From a checkpoint of a small transformer trained on Wikipedia: 41.1M parameters, rotary positions.
MLP neurons of a small language model. Each row is named by its layer, matrix (up: input weights; down: output weights) and neuron, and shows model dimensions 80-207. Each number is 500 + 25 x the weight over its row's rms, rounded and kept within 0 to 999. Numbers have three digits each.
After each neuron's rows, "fires on" lists the tokens most often at its 100 highest values on Wikipedia text that the model never trained on.

L9.up1078:526527522517517504464497495487486501511466498492505492494477510522502473522474544526493529506508433482528481517534486499502464527479496483520526479552503506490474497517444485539452532487500528501509497562521480511508497526507491492472490465526526474454545457517459549512459488485518536480507472480499522524520517530543510506500547478497480519500509537502454511522467506518497498495481
L9.down1078:485513470480545484457497464514497508478484494541517507464490519430450485487509556489475485504537492486501507540482523498469523510410510490488447531495509470522513495488463490521490471541459500547527527508479511515504494538510491514533492515495496514555494528469509532539505486454553564525484539466491512470511496499485511509494490502489495491532498510442516518531491515498501500506548
fires on: " by", " of", " with", " to"

L9.up93:520538460527503530479475498501487524512486514512483504510471492525479448524515481508457522494510488510475542546538456526488467492483514464499509520531490513472492507507461497495505515530460487492527472493489466506511503542524469477501500471494557485465528489485497550520510478481522462464516434459487482452502514498507490497500536530479486515516496499512500524480462501508541545496521
L9.down93:498479489489475495477486481510475483499489501501516458503510513501478467494515516493490488522515477530490495504514505512494479475386509472479518489532490469475493502513482492482526512535496486503511496475486496473491511518541488507485522511499515516520485506494508524524525484493495497480499490496517486481510498488476482502471496508522479516486491495459521479504500495518516498503509
fires on: ".", "\n", " |", "|"

L9.up542:519529507468510473507488458481526560470517475509493493497522500496454466525510488528487541480466459504492502491512486496503488482498526475509535469526494504535515528473431530522483498507468470502484509491484477513534511530501513490544505503537500511493481539524500533509513496494484462477509463473473481480535464499479499465561536508476523495475513503460503512498490501484513523483502
L9.down542:499492520516493496478524572474443476540477465490511506516467519524525489503482511472531489499490497500497480502491504514468504502516501497492471470482514499480514479497518509469488502479517492509481497479527523463509466497553500528491495526502519489495505502521501516513512464528474500468454517536529498528530472481511513508474463519482515528469466499455482483499503508476518470502460
fires on: ".", "2", ","

L4.up30:529513455514507486510462527505518549506472496503545487497500486518503489506505488531524551474490488468476512515510452506479478522500459510488531475520500543516495500518512478499496500511483521500493483508507453518524464533480517504531495491467517476479502502477518642502494484465491498501486492492448489485472492510492510538527520489466486485489503473570460540462514502490508571498511
L4.down30:469485522509534524454523486525482459474527506482445497487513508483495519480502489483495444482507508547515499501501514515533474473461516459506463534471515501474503493494466516492479495473547465505488509491533551494473520474469515500470468516506492514513504494498473424482512491501524500495506502490540484513487497510493478441524477492524494518511506558475533471517444520507478417518498
fires on: " (", "---|---|---|---|", "\".", "==="

L9.up511:518552456516482514453466481508477525520471511507505471516488496512470437499504490505456534495515490511486538542519478523498483525487540486504519507520493505527496542498462489460484542534439487490545483483486506508518523543517484466492504527511502472472494477483509545531519499457502487481475442463485471452506524513492482460503502515468509525496509504506509512501457505505538520501519
L9.down511:508512466495494499480470465507470501507470481496493466498496518502495469496489496503499492522518498506473505504492478491478496507392496487479527503528485484528508510497490498487499544526486496507517504477483496470488506536536485486483512508500522484505490508492510530530499468489492498476524473474502496479516513488472493495463504508503500493473507510486508499512483497524516511491539
fires on: ".", "\n", "|", " |"

L4.up1258:478496526536525510514480500506505477508539506498492485478484537507484483500509535518486480528509490543491492551527511547510504478576513496469493465498531526493510498502509532476529502538551487456514520524450469473480509485509510511520485489491490489520488548515524497496485522509463492467533508466546536524497487540547493514505483490470487518535508479503512515479492539486481500512549
L4.down1258:514557437500518487470511499482519527522460532531519534493513522507539484480535462512522506501509516506545523488534504514471486561475496519481502572487502472502473507517445479495511483466471529530469472456537498504494514546507464444484500498537489479483513513528491499534493479494510496523496500493450477501476529504487516492482472502508495461477483464463530454513484488479536518495505
fires on: "0", "ova", "ed", ")", " hit", "zy"

L4.up1192:533532511532499557482505488430491494482495521527523479487502526536517479494509415489519516517470490518523486511508533496519535516526473488524499477454514500527482483483510512439540537500484529515494458493545518552533501526525475507481506502518488510525492533492514488473505460571507502514476501527530472481519491517484501513509522511484476484492511503492527508533508468535501480478494
L4.down1192:495474460473551481530457503545505496510521496473509524492517498495463493519468509485501465465544490477491466508500441510488488491462509539502496516534464473515499508489525505563479491484509474500535504505500533476451464489509527483527468466477505447506487473505479516523505506480513467511502520479503543485485509512486500485506484487500520498518509506524462468473490547493542507485528
fires on: " which", "hon", "AL"

L4.up185:523518490489548493522471497593451500483478506495502494471472529503507480544514490551510480500479495501487474540516486523458488539514510506494521504542532516490514481496474497506506477503488489511539475498503504484554490457486472515458496515504514491519492461478469527538496532472481500439465524442518544539548497512509521504510516464444497471487539479502491493453487553495552511483476
L4.down185:502502474486521479539503476524474513478510499527483549523510506467546535512512504517532509489470488533486539491534488465486517533537510516521536451537520494511501469478489484514513480476470499493499490483499488458500465481459460514521501456534510474487476500469517494480460515510528525482485561494521517517480519512508507476488518479512517552469509471472477533466515473502471500479495
fires on: " such", " that", " those", " same", " this", " starting"

L9.up916:520493504491504539480461482458521504494528505530521503493480486484478512496506460488520472506519477506483483520471514496458512535513536500502454517557495517491543532463495489490509516473512470485489515494462507490539495517482510484504499491514513497555510540499538553503433476470521455467485487480444547518517494506484539494522532522508537498508526539509466506511478509486496537491507
L9.down916:499482486487493484520499560499520523519467459507527500504510515466490510498475492511498460504521519523515490526536506486534514509563510526459507461518456514456493488497546469523502499457487529506470489523521504516490492507496534499465489484484512485468496520500535522515483524499506495486510500504533419532517510500517531519482491476487472506486538463475504455524505489481548543515461
fires on: ",", "-", "stream", " It", " "

L10.up741:528455469510484512504485517510505522466451552516477507507465525487543469513516488507517502502579493494475501536509478500506493533512541481463461474516511519483541516507505521507489547502506483497573495471532516452527511527474478496500496484507479434458516491537481487494513460487556480459488503513526501491518505491464520513507483493526490545467512524478485496531500517526491532490526
L10.down741:486507532554494531492486508524516502502502484485537503516503498544487466527511511526482469518472506492545493504512552469481492482507450504518500507537466478524501522508554529530507493501546520483459526481518496545548502484456492494502505501461490521527506517441499554529504480495472523527444501478448488529481507509499490495483475503500511497507456523512485523504494503480509504483534
fires on: "'", "s", " Mac", "ac", "is"

L9.up1520:463540532531486522433508542523504496498514528523512468480501494474538451486496456522475502475514479525482490517545501485488472501531505533478489513485477445551543500525489499512508528525475487500493500502517454560503513481499450473475491510485428509499498497457454534470502467513466477524487487457518489528485474516468470502482499467471495479550481478510483512485481513473498468473473
L9.down1520:506503502553520526530501511489507494506488492522528516517434532519496534539432513514488456493497506489494467544529515502417469523498505521527531534549540483491490446525528479511509486500546528510525486474513494487486509482533483471525518507475508459519530481499465525474481446476516546545479512506487483529495476497462501446473495501462482479511513482491456460509529537482546482476500
fires on: "0", "2", "1", " ", "5"

L10.up855:506505481547495536470461482453472521518528517496466511496493475513494468490506491528465440473463531520504535495515477485470475513487514523520492496516491536527511503447448498483499495527463542465505521535546463539522503497505491474480471502492518488511505511495486513508517489501503482501504482514524516484557492477528527501527524524510474503509495479523494507519450506530510548523529
L10.down855:535468502490491507488507449473512523507512493463523507504545497507533521492472497546460522489533520493493503558483502509454470494562486506512498488473500483462489500504508482532489485523519448520530509516508484486483519507495509530486502504513475472508512530495531526520499494517522469510505522506519487527481497481491473503517481502541480513442520505506543519476551504463519506501458
fires on: "1", " of", "ment", "t", "e", "ed"

L9.up864:503481467532506507489495503530481476504481512501503497464531500446513489496489533559518523442541474542506507528497522506479480563514472492490490488505470531502505554509514524483557512504480490501560454524537494444492477486499475434464495499505527480498522459489467496518507489465560490509465506451520500500470533526494548496530485498506450481520489476505484477528443482518541535528498
L9.down864:509518472510493520509517486495490499532514496528497509520496503539542536503511465440505477514512487468499488522513509443469492504542484478553467461496509442489490495480504468486502519550509466504541556473491512506491502539482521488528508496544541538539535542467485519503499542484502510455524515491492524464473494511497536500476513526432475513452474485546506531496509519496493497519562
fires on: "6", "3", "5", "de", "f", "4"

L10.up68:543515520485470493455511528519498544503476520530466480476534500477499468515532508471476507489537550524507488500493497497523511486491507514499508542512473524515550488523492496505510498509436527482521493493509495536506452504508497475505526505482467485460494475514495526495486549504477502489496458488479531522463513511499498491510499482469460479522535501515488459493500505540526518528516
L10.down68:468508479493463487473495505500492519465515488478540512495509483517493491495500493487483562513461476472478491472500537519500504527510490535449469447453529528498510487442506526455533511524509507525455484501506478495528494538483533568502509513527515519525499532486522518526525497450526485509536492443506477508541518494470516481480534493528526498503473535489513514488536532493483519509495
fires on: " and", " ", " of", " one", "d", " or"

L4.up1093:511524477515549486507455523528476507455500483493491452511454507501497470509526501528522514497511466487443485483518431493495497465537476444512490503509487532543534515447490485519484462520505481484535471488491489487564485493493521457508482464480479467516505539494503484514523515476472477502465558466505516502487517529478485471523478461511529517521514507514526495535517527475499567476496
L4.down1093:493512523487557524449499502525456494495552507500528493482467538545460485524505502494519500506481465484464489499483472495486514473530487529501535488502506505509485514471474481530535428499516515501537510454512527503529525508530528467506488479487500483507533545506451500476550519493466495516492521483544493508483498518518483477549472521515536534521498458504467492529524515463528564495469
fires on: " Car", " car", " performance", "Car", " Ball", " ball"

L9.up669:521500470494465505497491541500538533488480508518467478545504541487516454502490537488476498512528491538506513505532496497523476509499466479509541533515510510489425510436491515518476529512477554483546509508551453521537499477479438459472502462475528433477524462507521529516490504467479517500457530485518518466464511493516492501505510435472487521541475527498477530524496478527514485501492
L9.down669:524495495504493504507507497516541505489479522489454496528494518486466533515503551472483469497486525496494523498517487490524519501419485489505506538564537484461485521518499492488496526485479513518516534491514494530511495509476479507531500470467509478477515490517481519544496512483504494469505487482487470488517519510508441479529542511492465532531523484503459452498528444499486493481510
fires on: " at", " as", "2", " by", " from", "6"

L9.up175:502472465513457491476523486485509465465470515452509490502491545505486488544477517501450504489449531518442527501490439489460479547524516417510496516508498523482493519563513494495516501485502539466510554492530477477493546533480523510491518476479530506499514486463494516519513509512478493510453492488532473491518503465472514479509552506493482502449535531509484451492489470473523463474511
L9.down175:437491478486507498502472472501492540481512506532510506491527490503540511466492469487528471515550465517547481505502528506482509475497482508447455515497484490535497483478507541548515495486496492482498469493503527498479544489529484498527487464496491524532500532466540538520468507495530475469543494512522471486524534560499499529484494487579519504449490497509481529535502516519491476519475
fires on: " ", "3", "s", ":"

L10.up164:534443458510493498499445511495542479454489515498512471478515517486557501517453517471496512489515532518492506446497455458465497475485507499504532488503516474468471503482537445453462521488493520484493502528511472498488543533493503519484517494477525484487467526449485535523524478483470481490465469529527494466509483467517511471503510553497531455525479490486495481462520515547515547479538
L10.down164:474530529522457514492545492508482545524519502544503526501498514525460510483541530514498478487501490503531511512525536546524502532497507461531470494466502515527509525524473529546531478516518498490498478492493517512547455456524513511499485494488469498484501454522502480478471543509531543529498523469460554548490547516517483513473456465507487551495504519513476526556458539462485436536454
fires on: " ", "s", "ly", "-", ":"

L9.up422:506529497474509516461487549466503511558522507512480492483516525536507474468513509520496468540494499532503523473519512494517501475505532503450508536503522457525437525493448492451500479506520442466525537471505442454498523459485500502521519521500529501527550485496501500469481481509499494462498468510471492445503544539553483534496512503500481484481539493487490502499447472537497492507491
L9.down422:498495512527506503499517492493478476537520481515481519535502528556503505485507512487462553489464534525520469514496463516493461511571535517476507508535483486489512545490465480481508511483522466501547481504521490461496578471477475552528479464518520498501489525528526508487503510503542430502479504505486467478473511504512457527518484518527521490488507501502471468442480487539543521513500
fires on: " would", " to", "t", " could", " can", " will"

L9.up849:519493478503487592470459540480488544499495475529463524504495498489529461467522499527492530525498489515535516488530501492484526535506535504471503520532446498507471497505479516470495519471448491492513479476501485502513562510452498487470500503508517509518473532454503525502506514509488493512533469452525453487555498500509478506508485514478529504461513538429520518493454496497490465492546
L9.down849:515516473527502467515484481487472476503500468462546480486488463511533460534485491513484506508518485500527498492496480505498505490505501512509529508456524534488476474484553488558493511505521490554501514479498508477502500496509501447477460514484491504477491526513502474551498468548487509472502533476528551509512479507491487521507493499512468476530464482501546530544508526544500508511486
fires on: "0", "ö", "ü", "1", "(", "n"

L9.up800:519514521475504495476514530482508526503524553549486481502521537487518476455538508494487473537492471507475513477490513474472508500516515496499511515494527496522489517477508490428524497508492480434530497520484496490493475535527481521491479482514510441524505510499482542507459507484484509430455502512484513491482508524512524543496479475499467479505519534495475494481483496510490531495542
L9.down800:534538478512517511453485494496502510481521510488480475524497480485470507510516503514493524492542465511479507544512499456476455480512522505524499549496479476468497512500480487521460532482489502468549503485509501491521535487463484506531476471533485487526468481546492547520468489493523485486507449489479477472473506496484506544477496490541473506565505546490431523484544521538513514496498
fires on: " would", " ", " to", " not"

L4.up350:494509478500530449498506525492475474474473479496469513446475516483507469483512522488535490480512512517513477527526485537542485494523507446495472500505489514504532554514462527494540511510515497490499466507486458490503483478487543525480494482486478533498508547468520492495497506524494499501473475483487508531474499545551473494523488546492509469510474463479499515464503514487521541515534
L4.down350:474489469499463522497515492513514486538528469550528521550491523518471497515498449524481497519465483490512498523466494415507505504508468511509550518498514523513515476460490460512536534483483513508509525484512504483478509552501483487508508489500558458526502532521484506520531501505521526520523512502500597502471522486530527533448486480484494529497511503517531521496506506538474481465491
fires on: "0", ";", "3"

L4.up1644:492582516501496506494474505514462537456497518521522498476465535523521501504512456494588506518497493501502520494500499471559507502475446495507464471465503505504479492523499555490575565518514525476511473499524507526527475530515505465545471482552503525518493506492507496463492479511505475504508512496515490527529490493498440506514537498484496497471567442438489522487480496499499474497439
L4.down1644:511437521458508479535494482498515505538524535466459488466502514501519483521490474485428479483498476479497483542493496516480486486536529508557509516532498493513506507480474481520499487459527471544492525497529465470490527480486486543511449515510493501481502480515480558557518486513494522532523475479517522453490522508484491484498434506497505520531425535522492480451504502515487559506523
fires on: " other", "Ch", " which", "ville", "NE", "AL"

L9.up1721:509482530501514563501510566513501544474495479476505536490541474475490523495510521544487456491498534491520514535516481535477471470489490495444488510548460527500554487494495483489504489466511510502511536481545468486498490557490541520555478518521496497521498549489496491484505475474501469494513505475485503482511455523538540487526483496507527480547486471510497464487489540483505501509497
L9.down1721:479498501534518515503465473489467518522512523515546542480474497494504569507530489516479536464477493508508508449509475491505520560548493489514486530499539499492505518521525500531468522527502512458475512466477490536503462529468521526488500505495491524474490475470484551519498515470484517486506485486485499524491501496519514508506505511497469519499470449516510508480514461458469505499510
fires on: "2", "-", "0", "1", "e", " their"

L4.up794:500531452453538498528485528494463532475476471453483462475517483525486509529520511553450546482516498491487484492481467514493495500556466504509499572483489508533501490481493525531492511495493545482535537513515487529541480488488507493546473497472493486519454516488475521509481510521470492485472494491534467514504482544528464528508459484510539518511530513506503489482491481510491522469527
L4.down794:515490498483551478504503520504471514464521546470462496496529528505455494578479512539449497432516496487488465507478464511516561512521461498522512492474475491510453521458515513489496469502519512460508526502496509513515463497520502517538488526485503481461485519520500485474470502509471522494469465497555483502480486535524442487519521521538498529496485505528497429492505479475476507506521
fires on: " Car", "car", " Shar", " Division", "Car"

L9.up98:489511485460506533481484477535509509503486532513445472517512477458528524508513460486498510473427531502482504491496498497497504483486483531456529503568470495484534509513489569451509448518451490510510474554524474513508536518501503508532514505474499480537510531480477496490475533510497502510519483450532473475447511488503461472510481453520495499502547523460521523502503501524469535533488
L9.down98:498490531516477519472492510484496510469495470493503515473484463536490516507466502474493495485494489508528487503547515548480475483506496507512503510495515506552488463436531520483461469517491532505470468434486563538492503495470496519515476504519541520494491506519535470528487483462477485498479492486525529522518515524496517529494487525486526551481487437515538523522512525468480475524466
fires on: "th", "s", "1", "0", "n"

L4.up97:482474470516497497487493474509490530425502520528458510528498523502512509503511554503552514495490458523473529518520507488518506489509447465499506483472538486476477495470537447482498534533539532464512498499533472514489509502490508539535520490478454476493516485510483523498491519480482476511460483484505489486496506522485493503519509495521512504554545512490505524509496493519516539454466
L4.down97:507521538535498547494480488496545498518497480507507510506537498500506522507485489498471503459524502486525499533526504496481482475449485501507512525517512507538501491503520486486507475519518529506522515482514478505478484512448478502527479502487515473488504502504507523518481508548527520500505535523548482481506449519551493485506522516499483506411512481504468461505503504503490539498501
fires on: " for", " from", "5", " by", " It", "6"

L4.up509:480526493501532507428507499478494495504467487497523454538507474483494471494510515482481469484464480484527516457526418531514485454484482475471486517477501549519542501518500520546487495502526526530500507544503455510490425536509514509548481502475502527495506536495494513483520449493490493515502484469450509500502490516505501548576475482521506490513479553510521512513498522502506537481497
L4.down509:486532512512523476497477523496539498510496528502504511477483521493501464505511493529494513484474517482516500510519549519471501483534468521495548518492526473512475511481533541464525538476517551451517521527521505487532512500486503456500502499517493483493479497510472539491451499521512507481516505465513515505458513530499562510506506492515481560524499498510495491488489489489518506546487
fires on: "0", "1", " Division", " Kingdom", "ity", " County"

L10.up1520:497502478495442514518499486511528547521468503522510486514505523518512477513488494484544521474493509471473514504515490452506474490524478500517498493515543486514474541520497495487478547500505496488533535485497515480530521529495463476487489469490481525455517516511451502526519537463538460471477503449477519502510533490496538479520516476505520556516458478500503529499473475489476475518481
L10.down1520:542512519492529489532511494486495476478473501495488490478507469520523470485555492498476507506548527517470485510464486513492492463559492503477522519452473499459480491518487474512490507506480496436541526509501481469485476515484468520543471503510488515476479506485521520460509501499485553540535497500493470450520525527557508516545527447525489527485536519478480512503525535510527538509524
fires on: "s", "d", "gg", "G"

L10.up836:527503492490488508472481513525480481518464552488466509483471456461472478441492510483507482509481500495485512486506509545485505497470499490515515513562474510513494503475491511515459550488461539478499519486537492476483522517458504461483504514492515483501529486481490503525472504476527488441496505457476501441496510521487513471503503542530491529504513461491524486529422507511524531510505
L10.down836:486454493463500451479476471527509461513498472540500506514487527521463521508499507511495519505504555499529504515530498462455521509406497495471493495471504471463533514499498505494491483524491487523511511532480489495500507516501537505493524499496558504503487528467521478501496471472511491505507517509509519472487516504492503484509488475525493531488494479536543515505509480492493460511487
fires on: "s", "0", "th", " of", "\n", "ed"

L10.up949:504496453504529529448480464490499491532477500502434472489521497493470497467518480515466447484465520509467548486514495511489490505497525524482496515537492504530496521544518496492470497501524499449497506521490540470469499495497522459451493502494503474515530494491497532497514493505476499491495464493472468473504472557538511516496464487462500505489518510477514508484518488488455502539495
L10.down949:527514491508468510503490512448503466480455525504465488515481461498494514481502486480481535500486505488491479461514499493531466476479481491479490512483500485503477476498494457483526450453493494436499509478510535474544495456465499523490498450563519477522483495533499515469553449490552502517468490522507482500474528510525473532517493504515505530479506485496464541488518493523516516481514
fires on: " of", " or", "t", " to", "f", " not"

L10.up264:532510496517487497503449553482485524410550526469487483487503481478496495440518464480534486546506458489485478467488471485505481486491531464496481490554484501475509511488482492520479483486469531507508473503510482503502501502498502478522497518486538457499512519490497519523498499481518503501468511520472500436515488517472520505515466515490537509511539475500515487453459503519570500476507
L10.down264:432482490472461503535519477483569455530495473507551478485461509482502527514510483508507486513478462450490507501544511519470484469499466480503518518489528496463553485531485522485474531483530496504516511500509484492527477524503535492473508500508468456522500466547468472492537487534493511492561488480511500507524509516533540494531479521513500504489509529538503494518487500507470515547497
fires on: "0", "s", "-", "on", "'"

L10.up230:514484458512472541481536483462493534510520499490479467474512507527499489501511458503496468517544491524485501499545491533490496489481508467526496520483482495520501474502438454462526534520505514500510520472508514468520494560514476512493487498491504486490512456472478555507489476519500491474472479503513523466506569514468517566521551512482494489498505496528499529450488519504511532511514
L10.down230:512482475482492503467487505518483487471472499511464475498505480480495520508473496492537513527520526453524488528509503486486475506382515475488508507528560502470492471479512471449498553514504519511554506460505475464480495502467474487523538491515500508509503516491531510517548460498485571511528504472469475498519522476541528486462486495458464516471516529460488495510502519508497499528543
fires on: " to", " of", "'", " following", "ing", " after"

L10.up1132:501479471483508488458530517494521489481538530491527538530528513432469506444510482525460487475501487511477499511508473494529435515494509490471503529500515500512491537555483431514577522503456465495539440514500480524503528506520456502464504474474503479458543517436464518494519514490491484523491521487483462512501463520487486479472502503471476504519510517543514480468511509475477502526533
L10.down1132:546477518494499508484489485519489529495482494483489523509525504574514507532487481488557485485510485494512479489481502492455529505465481456510500521518489495556515502490527499507491538468535459483483507472525524478510487496476519478495511546501483490504502454542528504460502489478488523478476481532479517476465510490503465489525500525477534475509502480533491506521531475466513491511519
fires on: "2", "6", "3", "0", "4"

L9.up1402:526541458498491511464458474491474515529491501503512510502490488540484451498497477520455543494516505512474520551540467506494475511488541476484522524540488511551504524507496487464479537549426486480551479505487509507510513547508504488491491521522511453492490492482498535540518484455527481478483442471471455456501513517488499487505500521452522503497512502487514524509470498514539529502538
L9.down1402:503511469482483519462460481497493490485474476499491468503490515504487448499496485510490495504515500509487493513511477504475497495392505477489511483527496479534501517489486512474500527521501498476508497474482497481499501536534478497485501515501517486518500513483492519534506482469496493494517483478503486479509517496483492490472506512504504497498512510492511508510485506525515510505519
fires on: ".", "\n"

L9.up380:532549526509502494492536496537513473488499510502504481480509494540456450496515486481459506487528502490499479530528472550478481459494522477517502535559510499515491512487421534472500511519483460493528481505505540483493504489505491524505484510495485531482554514508527533511468488505503453525516463535445515497573487498506462463523510529461523491556533497516454478479457534537516468490507
L9.down380:512446466533525503485504484483486505501496490418558540493461539498528469488462535456498468516506493460535508503498526485474465542539508487519543459470513474512475514491470472505498493536503547544521516506482480523479464533523527488535485478503534520526503542472488517518542506464495500493482493487487468515485494501440499506504497527524471504476469519484532487506506518457494489492462
fires on: ":", ",", "th", ";"

L4.up1577:514449521559512482479533494488536452443491524493491481461499541495510488458520504511540479532516460524506491497503508497516497463504525475486479510530503473494490538529467462496499466522515526486515485550513488515492468526502506472510510462494488499501500490501558502507481474500484477443466500518524490517450554541564464486546527480491508468512496497503500505445504479497560500505513
L4.down1577:492533469454455499540482474515516546520505474486540492492524495489503476548499492497435498485492514515469539538479468503505515520483486526502541497480469505488512460499500537471530545494489450493515509507503530497511544506517483502486486484489530478523456521553494492507532498491491536566546489475489492447511484468477533514482467469513468531503519498462474483534508484516465505511459
fires on: "0", "ke", "ga", "bin"

L9.up1213:523509413532493490472493514470534519492479533484478495505519509456498457516493483487519534507520485526525544496488465525478544518482449495517477502502511492501528493501427528501541507497501495511496515519494468493522527469501533478492493518510516477535530500503478509492470522466462515500480488486515467527523507501494520519495496571496491520523507484459475547458514492501475529488488
L9.down1213:464459541483482499468498495521551494504521490491505525496492492519522466538469514509511501518483495500493497525483493498458474507483502484515534528507505515491532460468548475545561527511526525495496543500499500503517492477458477493528499472530499520565526539488489524493540518504522496461515518504558494498501522511470501478510506505476519550476484553539500501489474504498508459536478
fires on: " the", "2", " second", " third", " his", "s"

L4.up862:495484496497510494522536521506513492473508460500513513492478523507532493500538517469507508495505491513514447531505485485485452513518544496503493528496510518507502529479462499500533494474535461496509523478482516464506530519475558530510452484486497511500499520486498490468512484513513486491499496464535520501476558584518501512499493534527529515482460493537507528496493485469495489464516
L4.down862:524525493513448499504430508492480514514481541484470531530521495533471490464489519494476507519514491522463518486514517488483520462536427531483511482469503478497531513497530478457513563506493543471479467471500465519508487484504453453520487503485548505506496517489524473550481534473492469482550509529487460508514481438518494479465486492470496501505523518473520505514497498499507489547448
fires on: "0", "e", " (", " $", " /", " company"

L9.up451:491515481513495477448524513536474453414485512516507501516474502475491505487476503480466503487498486519504498497547496510502523460508527514502480498529473490528522530476488499497534513494504480534494527512563511482519495459499490506508525481509506469490514468509487555502474496481464475492462477429472521515505455529493499479493510465494513476501523458491480481483470526498512493529511
L9.down451:529481456544500488530528524468529501522485467457450463465496511499511539482486466501483468486525484512484531484491476494500524535519457473535516502473520509502519463508475503531509547511497494457558494525524455494461487458457485493455515500508519509531497528523499486511475525489524532461518527516520486501513483491484495507480500498495488524472482511497494506506529541501501432491491
fires on: "5", "1", "0", "3", "7"

L10.up1056:524476464461520448513456500489532550491431514489477483525452498480522482491512442491506506468530452514526520504546463497494489513499473472489500529465547520511511487481451454515490539527475482490533505483501472497521490493505533501475519498489504506461487501530510478511489524468520477496482515509492487455498548512509532512532507522448480488502462485485480528494500479573501548531507
L10.down1056:466509510472486534486519514521507473535526527538514483477503506505497511516475537486498446572482544526506491513540457514455483477436537494503517468513514535496496529535496516501534483531505477479491511522462516511544480521513466506541480509488499504496507495464557505508509521521489527502513484521489523511476493521491501507451473478535496503526500460530536507486504529468503499480535
fires on: "'", "s", " (", ";", " with"

L10.up45:505508446492489498501476496507501495518435512488492501484524521499529464505491516463537518471510501490480520556502489499486522445498461474462485514542550541506523509483528501515503548474520493522515522516492486513552465481465493519554494515518498461483495497502514500531462514475540501445491492542523486522483496503513526514508541479482495485505502475512459543465482492555551510526547
L10.down45:451482541456476478477487474464477493504511518509504460508540494491450514518494469550472501476470509491543458507474498488498504521491470461486495530495509474512485512517524479505535481498477509503497498492458535518521516523531479520517499501454473512503520487513467549513473507476493506521435451489490524555482495469509489466548539519523488486465507493506502492508518522479524501500484
fires on: "s", " S", "0", " as", "is"

L10.up959:549524491503541490488542531494424525503509497474509482453482500477521459488535516485499470494489515516512482496510518529515493515482515469498501489544516565531523498519463486516468514530409527506515537526474537532516479524498478471482464509494449438519517506512502508525466523490504509524488494523512505495491529491486522519549536513480495457508508483479492448500470499545546505535566
L10.down959:485456550481526490485539477544481494489518543553479501538517446504519491501491521507489505486499437486482463498501522487469547520526470510491465486487504472450503538480526531482500503542513468516494479503514445511532512496534545529516524440499499500517446464494538515468513511470499502542541493507492483484543503477511479498486483497495440527536526486521462508515480530465478510490509
fires on: " or", "s", " and", "ing", " to", ","

L4.up1640:475467483526531504513505466523480481492541508479516440487500505495511507531520485487499502497489474546497492504556485493459478488551496484530512504440504547507501515512539555510459488527489517485516464508493472527507487454525506485490517484516477474543513473511542475490504506466500453507482526499514531502504524510552495553529454517490480521517449476503535538515491497505505504478472
L4.down1640:535574470503537496474480500493505530519459497493501510498461496500457493522522505509479531509458559490536528515491533517494491532469442526452470502483534484510516533543477509454485454480520495546444486522561528495500525491482566525519478483512481493511486505515433489535485523485504548492544477502476473490472529515470541519492508499482503521479559456512497526518520550490520501542478
fires on: "]", "se", "ey", "5", ")", "ine"

L10.up1741:515485450502498522496443484516476495461473521492492481499485515502502478485517490498487497469519460507480500534505457528460466532495483508543467490519531520511520524440457540469487540478514501511521463503489474489518528508504488504517475508473498490469489465492519529517528465456542473499429519488523475487521537507470523497524538487487478478512473528507518525509480475518502520494512
L10.down1741:520493523498595477489518485508458507516494532520497516520531504481504499523514488470505511522492490531483506476518544490483496501438451510501480522507472467487506522517502503505502488520497489553450511531485501526538490534485481529489455463480483525477506519453465575511522484510480484478480495502473524475454522537504479504466508500501466486486493504548477538498492511475476526533524
fires on: ")", ",", "\"", "),", ";", " ("